{
  "n_layer": 9,
  "d_model": 320,
  "n_head": 10,
  "n_kv_head": 1,
  "head_dim": 32,
  "d_mlp": 1280,
  "vocab_size": 8192,
  "activation": "gelu",
  "norm": "layernorm",
  "norm_place": "pre",
  "norm_eps": 1e-05,
  "positions": "rope",
  "rope_base": 26300.0,
  "rope_fraction": 1.0,
  "qk_norm": true,
  "attn_scale": 0.177,
  "bias": "none",
  "tie_embeddings": true,
  "parallel_block": true,
  "init": "uniform",
  "init_std_qkv": 0.029,
  "init_std_o": 0.0,
  "init_std_up": 0.029,
  "init_std_down": 0.0,
  "optimizer": "muon_variant",
  "lr": 0.00803,
  "lr_mult_o": 1.36,
  "lr_mult_down": 1.5,
  "lr_head": 0.00561,
  "grad_clip": 0.5,
  "warmup_steps": 0,
  "schedule": "wsd",
  "decay_fraction": 0.921,
  "decay_shape": "sqrt",
  "final_lr_fraction": 0.1,
  "batch_tokens": 32768,
  "seq_len": 1024,
  "doc_mask": false,
  "train_tokens": 466200000,
  "steps": 14228,
  "dataset": "wikipedia_en"
}
MLP neurons of a small language model. Each row is named by its layer, matrix (up: input weights) and neuron, and shows model dimensions 32-127. Each number is 500 + 40 x the weight over its row's rms, rounded and kept within 0 to 999. Numbers have three digits each.
A block is one neuron, or neurons of one layer that tend to fire together. After each block is what it responds to, as a language model described it from the Wikipedia text at the highest values.

L6.up129:486552499499474476482528456521506507513584456550449491428441482486519496605466494399525510448446497531515438596507518516566511494474512455572500465409587473497512492540505467527489565543522571472499500522421535542508529524508532458449526513457498487467458424479552539588486485473472425492
L6.up382:510512536525523529525450526481530433506536550568539462505509505502471481428512486542477500473513527572504515445547556561515541533460495459577416491443543495500556458508449566472419535472518583441499571518467521564452439549499469473452508513496475568501459507442502483574551494516512487473
Given-name endings. Final word-piece completing a person's first name before the surname, e.g. Patri-cia, Phyl-lis, Nicol-as, Aud-rey, in credits, rosters and tables.

L4.up140:455537594568456504429455530585442455510525501499502529561491463486459476456419517508472484510501501429468542545486508477474542507426457465509508577531472469476538433505465457564556509464493589514433450588502434555499472470504448489442492516543536432566476522525493544582542521491533530582
L4.up385:385554524530488526566476511487480446546527514421497541465516378516485501515477550515574465481481513549595489524491473543566455551500511509491479466462537519508488499474506524477524598487518559527525548519485528498486478551466510563448451550532502389437564536565506497516491526532511553483
L4.up487:468476484527528563498438539524458407511513399513538506419451511479506519464448494420530507471496555631478549479522512462470502534540540471542552482508559440500494387509478451519496534478469595522507506515486435499521520473398465531461517498440492542462495539521528486478418525511470503493
L4.up535:463497527541467495491469580454454447496580493465493504465451504481541595514478556555529417472488508512513486504491469536471519441507539505567492505551507484440581412476484506489488522473537541450461522481544465424511470545524600521506424498467504496473513519573530508472460606433452517484
L4.up792:447541580560511525560513490501519452526445497485408478483543441511516454525460462399441476525549476531496515481468540456457584539507470474454561506448489478490523548469505539571515478527563536445556530508465416480558503490491432549499588485507505507465499504513467506450464519512529518525
L4.up795:489468539468517538520534475443522495510477486550479509514512513518540513488546514478538501474497533540438515477525502564430494518466563487516414519492471410482508489518457502526474539463513566479492450487538492513538406434458555450520508562459484527566498453497499504542494500453493510550
L4.up1056:447466474473411466555455460447481522489447472494556496549535574500477544460486508482447476543498477477444472528559481454555525448444460484443474461478418482492484428579529460542516443513519531542509511486505501494570451499460465499533488430432518543518489567551563498506465507539491562536
L4.up1068:438459575498465466487434473424504490521537455508519496554525456527497539484461504479498558523415472530468482486528494464506512485485512552455524429496479521467482430448447460595476518495537487472499560450527531440499502513511489496475485464538500458514533415540509511508528593516471525457
Causal and sequence connectors. Prepositions that complete cause or sequence links before a following outcome, such as led to, resulted in, due to, a result of, after.

L4.up555:456499396446484489550533529541461520425522451394525517493514448537485493442532529449533487449495526462449541529505518462521526525519472545537522508508492553514460475491458482524449512508548583484567471534438447471563412540573507549521528515486510471383528478482491557494480585490502505573
L4.up695:525514485467480540539514516449535507482490430500537537422536409571505526528492530501524494537523483473478542595534466521538512520568553511436506438569543518535485471471409463475499495557538518506552439530480440583545457443484484495528524464471518527487571476591459462451492466451481523533
L4.up743:473520503536477558483475561465502532505499508473498537503466507521465547541487515437463469499503448494532520531552567464493500490545479569479546483570478521556536521522532511535556493527526540510511480466496504453516468542508455544424534527523517433483533413526450505496482481454502494446
L4.up817:528560557478500480515505535517544492484454446455626544452544500514507414477486457611507461486550387503504607453556517431516485491489506517480518502483586547495463476579491439514520481508511449561503450495563489460535482446555511516532535476512520488512462478478518401474538498474480507490
L4.up887:479472489451493574498523520509513474555503523511533453427531513473516519514504492507454480469574479497414573534566480541421543489493520530432521468508564442472609470455473505517586556526514479543524586498496494421502574461490496509482509474439484463559465548496483529465549519444460450521
L4.up918:471470456498494485453511482541494482521542453488459452530507558521517478431481556549418470484581527541567561414501510477412552535556454615548514508552537507516498510446449514492469457462540494532445466455527489534494432455577543450452524528452468495510514516533534513520504493494451440452
L4.up965:524486526469479445541539460477472441463517472520497523465525541485502570463497508595559472499540498480475572530508473493540487471530441547534500475471502487462500537463473485473460535420521400538519545514494485482499463400517525561476499543501516494466534476481419548510440402564467552496
L4.up1016:470558494452413494533562523520501537481458449459519418440538529466518530535505547529412516471538469487492547491420504479478504522546549508514483442506523480558514406523587492459556473463501567563568509446542533483533464513521456510445453532470523545513497523553507478523497465545463465496
Wiki section-heading equals sign. The first = of a Wikipedia section heading at the start of a line after a blank line, as in ==Career==, ==History==, === Elections ===.

L6.up5:417530522552481501470519524467459563483502462486535527517571517589385544485517483506520533486440585535579524502475467433573467377503491487475520557601485530506510530555525488482497482539475504502423541471529548431501521483541514502562462449409446403539492468489488472559465546463474517531
L6.up993:463527497555503505522515526405485551462455524513433435451518522437450501554560467469479540573491568513453503505469526476452530435459496581530500519499433502505481443483501498492480554465567498525505538456533436464503514495566552569494484522456471461572488484455537521510465473455510498479
Boundary after named entity. Mostly in, commas and table pipes right after a completed name or noun phrase, as in "Gurdwara in", "Barwick, Georgia", "Pts |".

L3.up8:580545527509438501479473463501521504465484495475564515471528486440512382482507474441521436433573526553566519494553539469512544478458456501520524529564548505528536548538498450425506563433460440560499511463539532519504565493461490521487473574509507505554444529588526491480441570552493560513
L3.up114:545501455508452543539550469485517519502524549495555414396561546515565567508508482538495463464491429501486532509514515455450508520514547555420550435555597438510583470443472443444552552511512500544528562464525471460485510492549524500492544537486506533489478564495484489476505446548576561504
L3.up789:538533544527497555532582475404457468502514529548504464495587498453471487480455444457537513491494470600521435532491476506480554587505518563533515485518506523523520495554444476438466472486514482580539558510536504507562501438475486565464510535453524473471501476484532479493423450514544467428
L3.up1050:468520593539445552514501509526482529548462478438484491436422522471512541469471551528483512465505433525510587522478491490500457473566525570494586536485495535510509479552408494493507550497454547497569453512505541518502441442507475514438452561432441525540493477547464495602521467454532476533
Wiki section-heading equals. The first = of a Wikipedia section heading after a blank line, e.g. ==Career==, ==Early life==, ===Reception===; weakly some words like of, the.

L3.up395:477516486515487494567519565521492509565525590482485492489544565451488534512433444463492507525543463454467518532501517451591499457495465527496515455498479458535557407513474472439451437486494454534579528525528469482447558527486470446536507496517547514529452509563453424470545434526539494502
L3.up754:482556515547571498509519537439515498469545478463487460445439546505452463527490488552508432428529476447545515530563460494489561523488443470453578443489540551514516525512489509508507552467505551499594518474543508405555518506476434514530551542513487531470521570589480464492439454513550466496
L3.up1056:500409555468489524548509565498495518503508492472553437530552523500521525505449500548584566483541494467507492544483538494533527579442484561448564530424561520518569566504453428464458481494466464479491496543601466527411473498488469554521472482485456469468486485463470451497463478484482476475
L3.up1270:397522478495509485485471530438439529488515493489470494509508507552534531542512443467498521503525540503505516472399463447573514430516485510491491479490540444563544517541535466472553486479516483441597498511573454503498472452495468464522509543503562406533462435462521456569441522536512542518
Wiki heading closing equals. The first closing = sign right after a wikitext section heading's title, as in ==Career=, ==Cast=, ===Songs =, in every kind of article.

L3.up303:503493516475515530506492483566483529522487448540497544532463503506475510536476510487429538468501407527467537562485510524517451529557536515572465474512584417462525468562418502579522536527434481494465481526523564533524417496499559500458491492516455496543441460493481491597500554554535462555
L3.up339:476576606540562506607454504524500523567473484442471528463459504544549468527492508526529465472574454564493526546498511574469520495547540471525513478513556480516494578478493441506469504539479450444459475462502517547474518463569516551485530482485523428508399517536499474573471543501517479516
L3.up781:474499547519511545474562475557500496515568492543398503516403502488469490493511497510527472474541512525519459559511471513489518480477555491552550506544574551536541460597400452502463476537492419484462496447506543497475446487481536486486505488516516510408425499512548455528483437587478552481
L3.up915:504562548532506534477574516484485466562538507562502483555419459462532499581428519545531527565463424532543452476513478524480508494474486490532484490530554443519501480503439520571494534556527495553501517518517536477443400495532513573496517462473460459493493498565494538449452454494498575481
First-name ending pieces. Final word-piece that completes a split given name, usually in tables or name lists, such as Jenn-ie, Angel-a, Col-in; occasionally other split words (Col-leg-e, Man-ila).

L4.up23:455519548495576507474517487562513519479500497518486584501412571449499447543386466492512491497530511489502469459556546421477533579548527474578491481426463473491468500524473476553477500527495511495558477405507502479554510486487489491455471506467510492569495566550512539466527544478491513528
L4.up29:472530441467554576549567538480485524536473519454532544496457548571570446517474456506465503498508507497442558438606471464472600543551473513537535501539479482465502484513505490552489501489429576581522499510441496522485496558452464531557502508435498502543457503513454586524573450441443493541
L4.up50:514511487499509545491494521519466538483547531528467460497529512585549445511496511436507482549550539437471573414498480539517517541496413478597499480460460543495538571443532550482512452495470528490547521450506506495550522539485450567500439477461537564457468554460497484502530536467451490500
L4.up70:509512530520468619511538489502459479486471480456537493485484515492465498435473479460531499558442498452507489511555520490510524461471464539511561501502496510474519542522488517476472469502566566512507449588497527480440494543462448464496482492434500438521502490458429422485518458515481494561
L4.up203:503474538469516538562524466500566527459628519429574481626532548464539520584513504485491479487555539545486521520508440504479498449530497511475446530514441512433517537501511556441491512458478437404528509482533470472488495457550508484454443562573542554516511517498489589583525546456476539453
L4.up245:523463553389502528489502496496525436458530487486471510491508549541499461457460452407453567393536568471423515523518542515441516528429516527492520471448572423511476518435488434516442506486495480436446576546453425487499474522510525452488541523576495584410570542486509524502576540566489491439
L4.up679:506444581453524491426493486504478471474501466563491480541508534580491539470497546589444429489473476504411537484496480525393487540505488505492503497496531577528481451561486524466517496444516503504494431587472505554514469554515430511485547507489455486567486536445522550542465488472530459509
L4.up894:472475454500520512540417504471489512474484470536504516446514494507483592551488474443483535532471551479493495535527526537446450481503472428553518480490563508562488473542446520508493490473473500482447501536531511477554494530397489420500590483436497549498480482509493396535490483455376416534
Closing quotation marks. Closing quote marks ending a quoted title, name or coined term, such as song, episode or station names ("Master of None", "Marton"); weaker on clause-opening that.

L6.up646:470535552498499502518584527495511557562525471499516516544508512550503501445390485492494484506575496550434488514481500522541452544432510484481508467424532427495508381557505525500545473461509488542445502545526530537524450460479488474516485470442404489504501447533528561536497503524524429498
L6.up704:540465510456448550509476521488511452519509491468432469529423474561454504462403502465500469495531487532460442522522554518552458495536506491562536468544464536477508521537506538495530486465478558533480561500546476479467459478510461514507537493490515466504487510505439458524485537499497476569
Final piece of names. Closing subword pieces that complete a proper name, often foreign or rare, in lists, tables and prose, e.g. Godzi-lla, Zobell-ia, Mindaug-as.

L3.up0:546487467434498469491489537519532494561595489410439488474502480569449450442475479475465503520493536483594494505425499479418482467520537509519421489500529539560544508483511460477400478476476544577515504468439452446485544560548519464541550489563519428484454498434562508491483545460528465478
L3.up618:450474509476546495466570435492544495466472500415533471526520482469516488410514457516481494498520534541513504536488515516510506509451511511539471528551478514585511485434458506488543539564463448457483431514509442504459517588496513464576528423508467531474499448471518541491519565552502528475
L3.up727:481465556541512526465544483485489477482401451434456510459573466497479540436535456536531512561501456516543525497500418496460456590560540501465475442501513513486547551500562480491539522493480539530477444433567553450504512515438472437453545457447459529499509481470502491522416461407537474488
L3.up746:521524511526508566554433415554499502547506467445538466398479499432447526543541455567505534493502484559536462501508531530461512536459576492439435500464425557542542531493484569478462500539515508511480546538474446480524492508558428481572494449457536533555470443517521457484567550560591524495
Foreign name word-pieces. Mid-word pieces of non-English proper names, mostly Japanese or Chinese people and places, such as Tak-ashi, Satsuka-wa, Hiroshi-ma, plus partial CJK characters.

L3.up80:465571521474468435478458544464416483477505491545504525518486442556539526516465466475511480540542512452508482471513590525509509506516458453528411513607492558555487493485510532537547507456454505565552468491562559538527440470414542480533548470487457607535501516549480494516494409561550518477
L3.up267:485468532512470468512515533551478479530555478555529545512466479514530564511506495445555548547512437507470459489499442528519495568487450455472394562475481497519470571525503445500499467465409530471493493490478461530497531502533520505520560508521452488430497518474425538551523474443458490469
L3.up432:438559558515491564489456507494481523468484448555597474512553583533475504498516402526555439479460512527496496453477506510495479518547491465431477502552472479529399475466450565545485514535471512536524430501481523464572404452498544444556490476512462489499438521533547483480508535511490502460
L3.up657:442526518498539536427491560409428479512506455522520512525526462525460499593476468477481525599493481521461465441495557503418519467521502422493536477525387523479471474531446523603527447588501488473477494530521517452554472464527452516518529450495504499492485493497513479505586518528452539490
Word-completing modifier pieces. Final pieces that finish hedging or degree words, such as -ly in reportedly, customarily, necessarily, quite, relatively, and 't in didn't, plus function words.

L4.up439:473559464470449557462490460479490574490451542583454491504496462521495571536445563533489443502524511452535520547514500471426506486460512492458507469481536484485496424525481506445567541579507483499528507541495563495491508488445458443555518580486546449491474484549517483493508551503456524535
L4.up519:572439484487571522530550544537488509456467474512447498496482470577583451471533532475429492510486476488482507504457504487488459465466546477530534437444462510465560519457542473524518420498502435528533508484467480509530492516489571499507508542501469548552525557424532469550488518496552498453
L4.up577:470523519458488438521494479521428416547538519465462482487530528489498496461540445504476446507494501506432462555522513463489461545527515459532558424475454591526538504496443485489482507470519504543436515544449500521487484500502562552448582414531513449488515543507507552516448505509502528476
L4.up590:523543502415538431576456511501530569468504521498497515557524432576503515496535533523485491468529486568480514490524496497470487505588489463520489466466552442489479511496479507521569551522373506478456504497436539470507523517503487480525549506516581465461523505494506505449455489514447494556
L4.up816:507436529409488566520514454540501479464563516460485476507515547419450526502432462516434510567582490531499598488555446482452471488525473482520504493470514546425488507476533503519585427483473493471508529530489438419490449474488483484484503422593520566542473547513564501505569395494559493520
L4.up1040:522494422500492452528458508541546578497469423477510424480527556490512511541479524465495521477524511529406581512498520539559463507610538482468493416473592492448493503498510511417526504479485424445514497535501501462512506471453503469572489507550530464514510458474593557472490527414420564570
L4.up1104:538469490424491558509463510517568468509513534498434473487504484577565488440507554547477501478506425524487505578538499515484440459495485509502520526491526435516560505479430511565552450521509526499514505500488556537545529463521463467451526433552592536548464490555552427514492483448518506529
L4.up1208:521413524467525514463558525438484515413584512465452516513516511447507601523437485501532406477532473429509539482457527523487523563446549495479479473496481503486547554520467472504472492420421494465463493529542531564487514474522511457527485483513505420513503532453477537535481526504509465541
Section boundary breaks. Line breaks that close an infobox or list block before a new "= Title =" or section, plus the second "=" of "==" headings, and weakly mid-sentence function words such as of, in, were.

L4.up34:560526524503531562520510541378486455512523487514464542476477473461484524497528519538506558534519434516485544488505525462525477562532527518515526472545478541615489419521510469532491514546594490482477509447447508514467344554546477516472487536510453594511466486535518561402496478503459546515
L4.up160:578520444502471473520497555435510445519487547490438528514505526509535481456496516476486502549449510498524490471453592565531433540503538488495453463525482437522462431513544470578508483516438508466519494528444554426458497534542505482525550510484494514489475451467463524502509532521486522456
L4.up353:472539529530493509595509472482429550541572492565531440499426575496530476538484471515453528518450500555591432541407483490543497507525499539478504492497595531490506475510441583606526487514518496527504503492489556497420434579530454523476483500481485579497410506477497447522520525518491515477
L4.up488:449445514503533527519569461511496524533508460550481524481443486548497520403527443597454504486551481536513521420554529448471460510542542490527518470466481483479494508585539527525503492474518498488488557452502453571472434474551522480534519447454443478503543496507439538487462457472518495490
L4.up766:518549531468508525492524482489429506544461546532516407515468562552534522542474534536473520494522505606540415439479485490518540517520527516484499463471490464507494439564483519504564534553497469524462440543522498537505465513477536454468456499563499582502492472501544461510512441508497515551
L4.up846:392453556543581536498490528493547522494540518418523522466455521493491527547563417524484515462511529481585515485419521457477500462574517523532412499478461496517536529524510541451523495529557517567550522466501485500484383571562546564505557497527489528492520513451589416492552521528492522493
L4.up916:451576514471514526492458490437509502568533498452512479442448483563507458438528455512520552601479504484546473457530506477528467466552573527487479467511531516480511447497484588570450492567505506493564515561415524538494517513486582394471455525444476472492513534521449506508478527469566516490
L4.up1141:518501544432519566477518539491539502518460527534523451562484493422551503509461516521493579526452504550502470546441515442499523458503597523497478465483625559497505488521493546490442517523536476495494516525450479514475538567558486497468535538436540507457484518454520492560425463417494489463
First-name completion. Word-piece tokens that finish a person's given name or middle initial, just before the surname, such as Christ-ine, Kathlee-n, E.

L6.up265:508519506528509496584510541493536520452513529484557491505509606475451500443485511503502504515478463449529592503498498545471489535511557469481462456498506522522531424518527560474434491510537450580464565503495477484534558530500507472553458494424534488509484509456588501524451486457568557522
L6.up435:516526488527536528473565481376512486496514480501536410515573560461530505511478484527526559529533484497469474528553388491463503525457582498492478481470432500489497452532533498535476470493529557563466517528483436465513523444480521536506542519469518522454473574428466539506491443518407540539
Token after a proper name. The token right after a personal or place name, often a foreign or rare one, such as the closing = of an article title (= Pebuu =) or was, comma, as after a surname.

L3.up260:528489502439481528456516597534446443470456516531515468413558515486554545500514525507545423434519475505562558588496441456466596541456418512534479437510530480517447489430527473504467377491511513492496503546560479510518567549474475531447537492441459450513485496493509491511511547539507469445
L3.up758:505536548453487610467495473549434421540532486552539504451507489518495543433410555523514484491510468441536540472476522589440510553449422534532494492457579491492473495465494455506533465490488548538493471586482511468533505513518502538519563461425570446515529507450529472495498450533452496451
L3.up878:544505497477474548446516464483478443534523481459487452530437461525508544557478525479476550486457518476453538504465534482383560505480441476420492552606409498487621595502525400469547418563441553527529529526477486535514518447529550534480484524485577486517475540481487531429476540526471551535
L3.up990:552498451481465548470523443466470460521489479550489497530504533522472451501536466469529434411501564511438483427510499444494571524484475502470545486550522491521462425503512500522501590544508590495454556512494433443446521526577563450523507522503437518569412426437427540535454512526513486503
Closing quotation marks. Closing quote marks after a quoted name, term or short phrase, as in named "Grace", as "pristine"; also mid-word pieces of foreign names.

L6.up326:538460482558555479553513551414522540561439531524509398504549469506505555522515481453486434528508494497469505510487492557530422619546521558538565569537453464609555453428401479553470484500508572454579554480507498452558509477449547552529474486458494502483471518421492483510540477537504433496
L6.up501:507559531518515494478547493441473551490503496443485478536528512502525526538548527429535411508513541440540419465488571514540462473504476534518491513552519444562497486471439518505460478504483542511489423543470503496553562453480570553536529442530473438541491593504466539514522509415544497478
Before a number. Function words and punctuation right before a numeric value: "Total:" in infobox fields, "around"/"of" before quantities, "No." before chart positions, table pipes before ranks.

L4.up149:552444478519388487484455410524486509509536521512449446480481488513514514517529481460499518427472502476474507535587562495500500447488469433461472445512477518515581495467524547483511571472514502508480597517517458520495472443555399454502591423494534484484479497565572554490504526484496504519
L4.up340:518530435569449506464500433457456573534463460394470480471521518433496529475435513497497508477510531493526505575503549489458462517528547528489519503494424504518525539509513523524590534484466531501520485563531504400465513472484493496437522501489474470501544472473445496466577515478526600458
L4.up485:556521516497470506515463498467476499472524558424491470501528537503521449468496538488475528483455443509503481454471486490491428538499490530450476575474478511426515508450556422516562543457473438530535561505590527538483542507480421495413510466545482445555561522504514499525484538493530551553
L4.up737:478469514496456467507547502572441521504519430522440484568466486491438483519504494460499522470534492499442469482543517489465578503448506505508474491570570464515505484479508525450501497472496595511502521552468431507543506474476474489454510472574557546518507570460486486462592604503519535426
L4.up840:545526465446424480506483447465504497492504526581440523484501441515488513512496517429484519533504544401481461513541614485572545465472474405482534513529577507478542509500472499488466506450443418515423521559447450515559540548540494485528509549492572492546553536503520504512490448607508564429
L4.up943:519509429458478531544512540476550463469487470493495545516544428460535494431564551472517500516428464513488574475537503422499503549552541470498505398470478515479444542535538463542536523533515465508526529508549542512475532553518503519507466573502556572492535503553455500463533496540496512546
L4.up987:520511493503468473533523503456538583483525528495481470535508561479509496541467527471519533552501481449542511451556491461451535524516488528452573510504490461510491587508471544427465448506573504502486602497513528519564459539446486587409511469547520458484465447517518556481571481523591525493
L4.up1095:450545511514460454437487460498488434485492514468487530519542481423527448512463514462513562553519530507518490450538535435552514432505536496461455512486504551505485501489487469478581456506535485412511583533434470491465493509485438498557540464548503539526558412547592462457500502577489569486
Table cell separators. Pipe separators and short cell tokens in Wikipedia tables, such as the pipe after turnout figures or L in results; also scattered mid-word pieces.

L3.up546:503535489504464508518447519483391508480490518488501486460505457468552486499494549541529544549459504551492527446475458458458452543507489533555541453504474559501487562495496469465484498519472466437506498478481477519445466473566535497509514497446487460500445466547557527520499529531515527503
L3.up1030:531528514526519501576486451468579453548524507528463518409546548504503485476448448493491473543493522468521545518480518556509511512494553452454527484469513529488562446496561520556558521463440546466485516447491461479520453528484508539499557456486472501441512533544561499474530425500514450471
L3.up1033:452483520533470531498478460498508486535501422486446530514482587482550512454434473551478548511585509510547460456518494503550405547552536481507476489428533487562438479462479466515564490490463436496455561495576488452461475492457526466495436505496463529574543481550553497539578522537569449419
L3.up1038:546464478501519575493474462460478498489482458455461459500613515518442530562463538459493509577558540486503546429618440506496450492442522437519472476464510509531532540414512485480494503470508537452460482505485478446528497443511475493496508478445515500531483469577447515476522535514459466526
Possessive apostrophe. The apostrophe of a possessive right after a noun, especially in names and titles like Women's, Children's Theatre, Devil's Agent; occasionally mid-word fragments like deployed.

L6.up401:533456517481442504535571546480498414459564457496467511472561506524531428465439479571503520497500501513454555526525502544448547492521431576471507511473542500532506471511521479570547488492432548468591596480479515443473500456445503547518517553434463547477435527534395514489516493487501478514
L6.up931:553512490490478488523534505441547439499502475498481502441528511587542469461425474559489595469521493540451501497510500494437539529466469508469507524505520455533523477533534503495518434507517497498515580533526526369501510479480484537545520540479440514493492545458442463509562525487445518540
Wiki section-heading start. The first = of a wiki-markup section heading, right after a blank line, as in ==History==, ===Tournament; sometimes a sentence-final period before a line break.

L4.up310:512511476529547603504541480569462479521453469515504501432532511503503479422537492571443472476526460490469589484459477546529484499474481586557442510559405458506479482473458477420537514412505504557435544455475515491484491496518467556560544531491510489515576546543491470521513475487497501479
L4.up368:492486518486467573508552490543477428541540493477537437427524529457583494502511464535460467487509469483414575538554487534458593478472443496463515459495546483531589450507491477504587555503458506531575605475519497459533589438450466506480545533446488477490505540543459566446498448447445509480
L4.up426:452524470497528467447520504480522445536526416463504576505584444537511528459499558486457476504558538457444533551413522473438506519482553514502509497556497461488450479535501526503452442448518566484477562479476469485494508543476482475549482490443546461498579588463538481530472477467621457522
L4.up810:487493473568502533527467550551566417547473523496479498548496506472554490525417466425517519517471500601488520528531506447580499488449498490487453508467552524475586485410508443472503480455482561487497603491534531512468481519457514438532535505430536489505568516550456556533519576480474531490
L4.up1010:486489508497501441479537507500491458486517478487501469413523556488566480482549443472486529510469532489458506530528491519576600450559510502511509528581493502518514483555483457486493476523491496468510591543565478499468527495488540539520560453575448462467533486455392488467499465467432442475
L4.up1155:528501468526445504566542530537447467492464477480439470419469536435561511448472498479495511563499536589446574521483547533523574467468483480504536529488529534514537454499456437442551478477509504543482564503530542474522529472446438578472554586486494490455565528483528534454462502497462514434
L4.up1243:518578450442454552457501530502524532502491498396462440495525546487502479455546503504453533541500496510510533526416491530513598469518538531428494483506532476474499428497577517426536533484521526485487521512458451490496506473488539527460538557489482429467459516509423458509536518505523447492
L4.up1256:471531470496471553491523447552469419545545461486484467385567540516557503488485443486503506516489470525396605533534479528468558502461464480473503486495538429563554439473486446480574569496464504541589590483507492502482534432464491501484544571548500528527529546520438535472497477450426482518
Wiki heading opener. The first = of a wiki-markup section heading at the start of a line after a blank line, as in == History == and == Route ==, occasionally a table | or list mark.

L4.up117:501496523471512510494539464494491474462510563468545483472528462500432496566493523462478508443424454545525552518487546477509458482530471538476397501520527481526511494471516477485482469473472507451561534638484474449496426470510502465513528455553587459476546449478491570447433549537536479511
L4.up217:541515473558548518529501502468552537483496533533494523478553453553496504475498494508554491478535547520538550457562478536488516533500480528508489491528530540540510521519461437433490489517540424463448492473467483482455520461577460500419483528496475411419480526506472472490476471540480561489
L4.up618:531499415512530535522519506580520506517554493486449527521502446467502469483509448476417533556490527520532448508539436478476447548519496513487551459435496437467502488567414466467547508495503427515477465482467418526505466496559468531574554441495461490535469442482463551535541442508479482539
L4.up703:511629517566541492507547506443515458519514481471513506518508499596510518465553458453466446489499527500481523522468468502523496512509543528456539451484494502487561486465543490551546524482442464574476507505500535494472412492489584449516528515378498461567523414558454499423494482554492535458
L4.up978:534553495593525482535480523583552455401452559526456515534495525515422517451555522526497505520506436488419565512468485533478458551452517549484512509477418518517478445490528577510505529581504470562496539493504506478512489464421544455463526505463540549486473493461593433510498480521574526522
L4.up1013:528587517490527538518556502497492505446406496516467479497418502490517506406429533502489442487468529489560528524545505520537439526454553503483504450517492532548581439512533494513505487553480512503478457515522538569466503558481475460511506494520425524560475489544519508477551464555462436450
L4.up1223:577498493489467509483539484514493480532412496470508445487467472497565529492493487465500489513399486577551508506580439428492483455575533526540503438454530470533508513514505478514489499528433521555459465483430494573506483450367496525431445449412493488466533465486440535512487517532556479503
L4.up1264:482597530487562555566467466519474466527474512444487522498531538499517512400472541494472489549540539466559515546529526501560437457553483520549527535470512486468496436486447528486503478468551528475442522476483506470449456507534485465548549475506544486592483448510506489476510420545554497520
Mid-name word pieces. Middle or final subword pieces inside proper names, often foreign surnames or places in lists and tables, e.g. Mind-ana-o, Ph-ana-riote, Boavent-ura.

L6.up324:456524530460427523560541546466525419459525492478507451453506429560506433520493495561493520483545580476472543554526477500495486513472468577448526494462475440523562379498489519549513470505444504532533651481469523476530522465447506549499474569495500532480430597502446542442505525531532479538
L6.up941:516490509528455577549514491537528472451482545508528472505470476516522506449497505516428500517527479410521536497515582554508596502496441521456472544532478511476534433528529462424481542502485525570510551440564549503476509499487497477497523465483474453459517527609483526505506616463424509442
Wiki section heading markers. The second equals sign opening a Wikipedia section heading after a blank line, as in ==Career==, ==History==, ==Track listing==; weakly, table pipes and sentence-ending periods.

L4.up154:546527487528528494536534535468566526460497514470590484470518482518530487475552511461513618593542569557477517412485566528474492518426545494392524478441500471460605462518455432489502498466528498486523518491543463474515509547532556515500557508489545505546489452552553512483495480525500495402
L4.up428:494584482489455551480542497553484509507557519434534463519533488483500510557495546478427484541467551494511444430525478527556558454450487440523524529520504462484522542406567402464476500455462505465526547507516453544476517497524487516539638541515517462472452521548470504520527492469464472576
L4.up431:552522552530456497484490560485492408479510434456519556498458569502463489464513470486524580462503521562510507486485536502466483504531564526465488500530503563520469483505533480512468550496453549541563591509532472478492510429474436474535454531452520468532520547528556512527504548459451446462
L4.up497:491488491582488517490491521489502473520550459483491458583529461492552520510437536470511468486474504451578536440516500514568511556506503461558516434488490462496495491571547501504458547464480478426478488561503502467482495495477523493467474468533457537499572566503496467528497522504495488524
L4.up602:498530561530573493510479447473447469466535469538510521510484523543478413413434463547504510486512485440435490492490511438500510479471509500537539442462530533491483530509492534441474471501516509497514538471508504448531575530531481540525565494491538463457572519494459561533572471572464526576
L4.up779:486517459471513455466550509463463524435532507449544479519416477526508403480466552519514478468452582475551485453519518482522458508403473503570506484512508495444521513559526502466510467466432527508468588526547472461399566517489503481472474560519493457552595494504451446473489439601467503450
L4.up841:518467525565531513462493478467561570566452540564502523542469520508480462533506510461480459485550482509529476434544491499507533473510527380507550428461554464502499478569558522534463461509506524532519507456518506464548499475498526544425542458526494471527524548447468465552446484422497467487
L4.up948:474530489490532422435515509469475520472452460515518502552451558560473514500472451481569523438532511495506482521505492510430506530479438483519461494543487501490498548470460531563518529491523510523511415515505457489490470467496497526504512487501458456503517516504462506556571513449461526575
Table cell separators. Pipe separators in Wikipedia tables, especially after a numeric cell in league standings or election results, plus colons introducing a list or value.